From a checkpoint of a small transformer trained on Wikipedia.
Size: 13 layers, width 256, 8 heads of 32, MLP 704 SwiGLU, vocabulary 9056, 15.1M parameters.
Architecture: RMSNorm before each block, rotary positions, untied embeddings, capped logits.
Training: a variant of Adam for these matrices, 9116 steps.
MLP neurons of a small language model. Each row is named by its layer, matrix (down: output weights) and neuron, and shows model dimensions 128-255. Each number is 128 + 24 x the weight over its row's rms, rounded and kept within 0 to 255. Numbers have three digits each. A neuron's up and down rows have the sign that makes its largest values positive.
A block is one neuron, or neurons of one layer that tend to fire together. After each block is what it responds to, as a language model described it from the Wikipedia text at the highest values.

L4.down138:097126099128134158125146132129127110131115097123144153151087121125127135143155151133128137116107116151167143084110159128131130118090126143146135119124128133126118118146122097131156153111102111199255227127114116127147108112138141106125114097128150104122091124094104123115141148099114138117144089118146162134101126122109111109153116147158098130138167155097098138160130155127115103203121
L4.down161:144160143151125113159117120111140131135141099126121115128135106146136149127119117110146135129152125125108138109140121130131093131144115145129142145142127134117160116168126202137109126160141115146209232169119109112103150159105100162132142090110109117117121134135133130101084170118129132113141120131136126089166106106143170125157119123123097118113172143131132122116136079135160097162098
L4.down169:102111092132113170097161160108103115123133126141133135123139156123129108097103156128158082110141096113140117148162129102109131147075095107133158103119086123132120126163122113123117124120086131176146148148158132151126188121139125157128160118110135132145116170081155137087101118111165104138156132178150092076102116179143120144116120117134135134105148115124086148149083131133105140145155
L4.down199:159106150142116133067093125087156111158154134168111164100111161128154140151123144126113120138151155130137122103142151090100158093134150096147133117138118065126125153157119126162145133138133106116106109108106156172164091154109132111111137124137123132138129110137108115111106117131127117131137083104127148092126026103091129135157164112108124110136145122112135121088186174112119098136133
L4.down240:153139090130135174136112095141113109133122184123128130106122114114099084116142135120117093133158117121148134100133095176152106130139143104132123119115159092157095152106122112133129157149129143136187114113146117084118146176115121085153146146172127100118153137178104130121132161101115121121116104150129110112119122120127165104137140074166116079073149121133152117137140119104126149150139
L4.down272:161133108106143162108120152114149129130140145138136155098145136087102098096146088127146104127171140127155103126121126125101164128092123124158109169114098110124099123126093139146138127093091099141181186132124095086133165122123165114115122098141171149146146156141104146071147129122084129110161137127115113130115127154133106099129126089119115106152127122088133132163182149147172105202093
L4.down380:123099129108099126175084142107095115136121153126152142146149161108155154114142130131143152152136098136125136035127109114117127129091059127173153119106119160118115073126077100160130151130106138155216135094129109142077105098118118086103129105157103141101117065199117109153118137142155125098141093123153145101117105159112120126126137160134120160099142140108117135138158140118124117157119
L4.down389:067140104110156142135125113109126142115137115120161130143138161116137116145123161144123134058158131118090110113118153132110130115169138090142150104100110104115102137115119173111126137090138104152210155144143156127112115119128120109131122098134136106103148110113097166121115203118115125090141158103142131108121093150115161122169132121136061137164132143098113126162154144099147095161138
L4.down426:169064106136091124114159157117161140066127115145140117135138145124131117116114134114077116176107114130154143115144133153113156139121109154115123132132104137140106112152151106125123116106115115143252178145126100124167136147134173096150164167146121109120159124126139124125112128124080129096151110164135162153160126135124126157129105136118114145143187166104141148126136116129104114156137
L4.down427:113174088111125119154149138120160167124126126133129136137151113144115117096108143136093104161113161134097113129115112093096147115178089111104121120087167164074172170116126122111126131114141088150157179146159126139112118117099127148111139154151121096105110088125150119141133129143149114127141079141149090138162111120129120151118128150115118077122103121157100175160133072103126127184109
L4.down496:121110105162105121146088108123087099128128140166122119108143130142149084114154185149119147174147171127138119143162145135104123119111165165151094134112157133110174097108136085137151108111062121075068162118129088148159134071117103126145124116146072148131130140123122145152148095155114158129142115121125124133120128075128150137144124089132131137120121104122127131164134156107129140169127
L4.down504:143113105104136126119123099123104130095130141145136124176126137143122135093135135106114143120139141171139136059130129109114162109132132109135148136119148106138150147127122071124132119139106140190255224151128134109135123135120146127129123131142110127126097151095144143124148168119131125160177168111151125114120141162148146124110123119141091157134115125146136165140106109113141105159130
L4.down543:115153140100119060152119096146155136094067146100101155123136140097115123103115157128109146135109086151115099152167112154151143140110086123129164166117070110143157111117108124151085130117156138121191106109086150074096143143141140074118095133115143109101139142173160161144164129149099168139103113157156103146138149158089105153089125131139124115146128111124147126133093107123122147159120
L4.down597:138145140125117124119121118100130124094122134138136155106111137119102141081124151130118130178134088137121136119178119151106132099129102135136148108141105154137136130103113131118151117140128135109126153154152074149122092109160110129104143197151112140111128121100143149115152106163138117085137075151126133155119126115151110175088113180122120138120111154151101128158066154099108151111109
L4.down631:163161117140160142192105198109139090100097126145119150106129169118129125117142110107135131120150161139156122141143092116083129118098111136129138156143110132127173155117131149136167133106091125159165163131104115129126107132151137134202122121099133089163136150149155150116173149163160122131169103139108110101123131077158115155136141114103087112145106129113097143146128140138126122161100
L4.down683:174128102081170105161157116103109103109109106144153124131123126134143113098144144080105089092157101107109134111110113141128112101141126103098137134126110148156131144162111128152149135142155097136203132157167100124074118146105121142112144149133164112089116090126108103138113148155152109160072107136105145151121172122105119161125107113172122130137130134158128132133100119103111120167105
Preposition before a proper name

L4.down87:144114135148136139136155113191166149168136114139137116114121116124112142128141141112161134089135118171156143105170182154164127137094132109068160140121102120108142105151099172148127131115141190175110144159115098144132145125137113138124166101128152141136137110134127100096111131100112161110108151175098192084110164164105125112124124099141166116114141141125138129152111144131132139170124
L4.down96:115116144115140143135146134106115096132125085141115122120139150096107132127097118124145116109120114126147125096120128070119142112110112120131133175176117159132148126126132163131154113097150111184255255122154120137135138122115153118123121094093112096113132101125127124098129082145132151103128137134121140101131122143113134126168102166120092101136145144138128133143127152140125123228118
L4.down123:099127121116134123103165089157100108096109164131138137156153130116149098130076133118148135106130137118124136123132163133152084107134130080170114135124128131139117128139145100106093157126131121112118109102122108110148158096137166121102127144097112155118126156100124097125149144148170106160162106157124153142115128084128075114132096156146147146163166106145162143122152148130115130130093
L4.down158:101168125115126116133157120157110089079105164142171109139125119129132130109101154138100089100118135120140112134107111155145164145141099127142055177092116111140068119107135133149099118159096113102088126149096164137096081119130158143143121154098129156100124136079148152143152107154125109177147156144105134128135116150143092148111140072159121120139154107165174152112114107104104128093159
L4.down165:121131139157127125150118115153122081141130148135157092144160135082130104132074120093142114138146123176119171124133130109120111144087130170142131137082138122115120102080077113132089107137071111105229187154133096137150136093141113130129168125107119119107163130143146105168120138143129116130124151079130145107167144101131098127113126113125139154100129146146160147106155110154095143180140
L4.down208:120117108147110153094160113149088150118108142097128131094106121058099132117124111155123154104110138167142130117132117090153108141089167082175130141134091141122140146156103122104173114165108157107138177123102123194115128118156143098127126120144123154174119126129126177145117115085130169145151129120146125126151118139096073129125094113141120190153143098110116165151129142133144104145127
L4.down258:101075140157127113109071138179161109117157123126108130088123187116162144153120130126136137125151140138139156092140127138120151099120102138155153103112137126158115111159143116149140144119133126167248159155138163138103101077119144129134133136137153166081155126159089120155151145141129111156177136118129145144109121098115141147143153128126156124091160131135144098100133095133133132186138
L4.down352:121126111128128100108121121144149182154118128129106141148126120120130114141151094113077128100099109114135144145159152130124155112138134136131128114163119122160127097148124169138133108162180148154251110145139116108109079143149104117080126127111127145142071125160069113120154171076088128113109146125113106140108123094142132149121091119138139138149133099125125124146132118114128137108102
L4.down425:118083165104144139139119096119139136110101124108136130085134122142187134163140096097118087104175101104170128102101156115119173132139126089191137129141129110101108142159142188153124153127121124139161125117133122134152097131113135151140121156118132119124109130076127123096098160129129105126128107111127128103125154134089126156130112122145096162137151145122123139101079112113093139129115
L4.down536:114130151173159115094151128119137173094108125135125107103158113088142112118088138149119081103176106118132208103133124098105100131117136103118117120107172112132133095105144189134141119140110135158194206137150081134174121154126138140097143138130129130116096146130154129138113155116125138129095139095163158130149132135127126115103139128114135146198111106120161159136165113110144158175116
L4.down551:104130146143147123109169137131136142095065093127103108141126160128109118100131116119199139106131161096116148125153137201119113109141135117135119067147123148123096146122109154133110141128134122151147162117148093144108158167171122063103119148151131113130130127124126175134107157105184143085119118145156146125130157136117127142136131117109121170184129115129124118164147080145078098201137
L4.down562:170112121152133103105184143133163161122127149121131107144149161137117135155084111162140143160130145092116121131144139144113124153152113165150118141162167160125126154111148130137125107136128133144187078132134143129085105130155142198146100124102098178114125134122118164130124136136136154127154108159154143123136169148154162149113113116159141144113170168124122115147181113202156101113098
L4.down666:083119127144120148136153124115134085078129161123140101143166114169144142149081122103131114156122146115154107148154123138127103147112134129127149179116092150133087133135124096106088120135168074109056103166117100127136126098146110147149121152139125176130089063154139119127133131147115159160161118157149099155097173079138150112118116148106139180095127155110126103137102145106094154129116
L4.down689:122158152103119116150085115168141117138146113116120096097108099125163097106132106092113084107125175113092121131096099052146119132173152121098077131121121114094094127137131146104109114101137160147129123120069137141128099112119101138092125081103116077090092131124107112106147119107123140128116160120110109131106117140170161109126132073125127160094105154106101144109134099119153156156149
L4.down697:094115101128136113151131115114130090125130096113138142093111153118131136149093129100131157147127137150117110132141113085122112154120134146115112135121113168107139096125146102109155145146140104155222255146148136137141105138150148078148081093150147122116102132129117123105136137119129106081137130089126108136083120124152116096088128123131141115119112125132110150129119135108116116242107
L4.down700:112162130128126101108107094109146127076143161118126124104111160102137139115113121110120104118147108114124140134082121094131133140134156153111133140127147114125168115145137108172125129123143154165117148146123138158161152119131110139111127120138107067128147135121112142175099137103147088101146144099170149133138139125122125103113138120113154148112084109192151145089158114145097123124110
Indefinite article tokens

L8.down629:150141090108152117143139120135144144112132137120131093116141113143122125127110106163110153131120100134151158141124135146135135142114146153141106121109106098099083110135187117142163148154105146156096124144123178157131143091134109096117130137135170135079160139143122114119130127119119141140175142097124103118098102099135169121077121078153107129094090129136147107089176125120134094091144
Birth-year first digit

L2.down138:131115110121126143120117145126140083141112136092114089139117139130123153125134131092090079087120141154129112104118165143144143141128128158131128096118111126135161078147135117125135140161133163150064255113067110100146156115160116134113146123098110132112130138126126136128172100109089115158125138137134147156117106140130114149126116080115124124109150119106141122088143120079180103102125
L2.down271:082138081136139130134135117124114129114108109103117093133124115124134122123125154115130099107148138142136094134126166146146155143105150168158138134152108126127189099139129133105156121147117127139103255136092151125169128121185128156114113122105134103113170130151128121142131116155085125141127136115129157116144124174114114098083080086119135137123146112120135099142142111068168131038141
L2.down396:147122122140124153185162165156134170143139171089116116145133138139108097099107157134122130117095144151170091080130124134179107119106082130173113179153154127120142134135126156127141089127153136101115102156104103116072140158141157129148114129154128126110110122087164130162133128168125136126100115141173123116130132130133139102115100102161161120151072108115125121138112141142145110094164
L2.down554:109109135108119117161161098136091111102134109118141077145152125120128163106126151129152105124130131102108129128103150119180105136157167108156148113161189144161157153053137166140151128118129134116063030110104114143118111121149144119098164132081103127097091110138121115117159103126141101151126123136130144114128113145124129103130135126145115146152159132133106115152122131117134148002102
Word-initial piece after breaks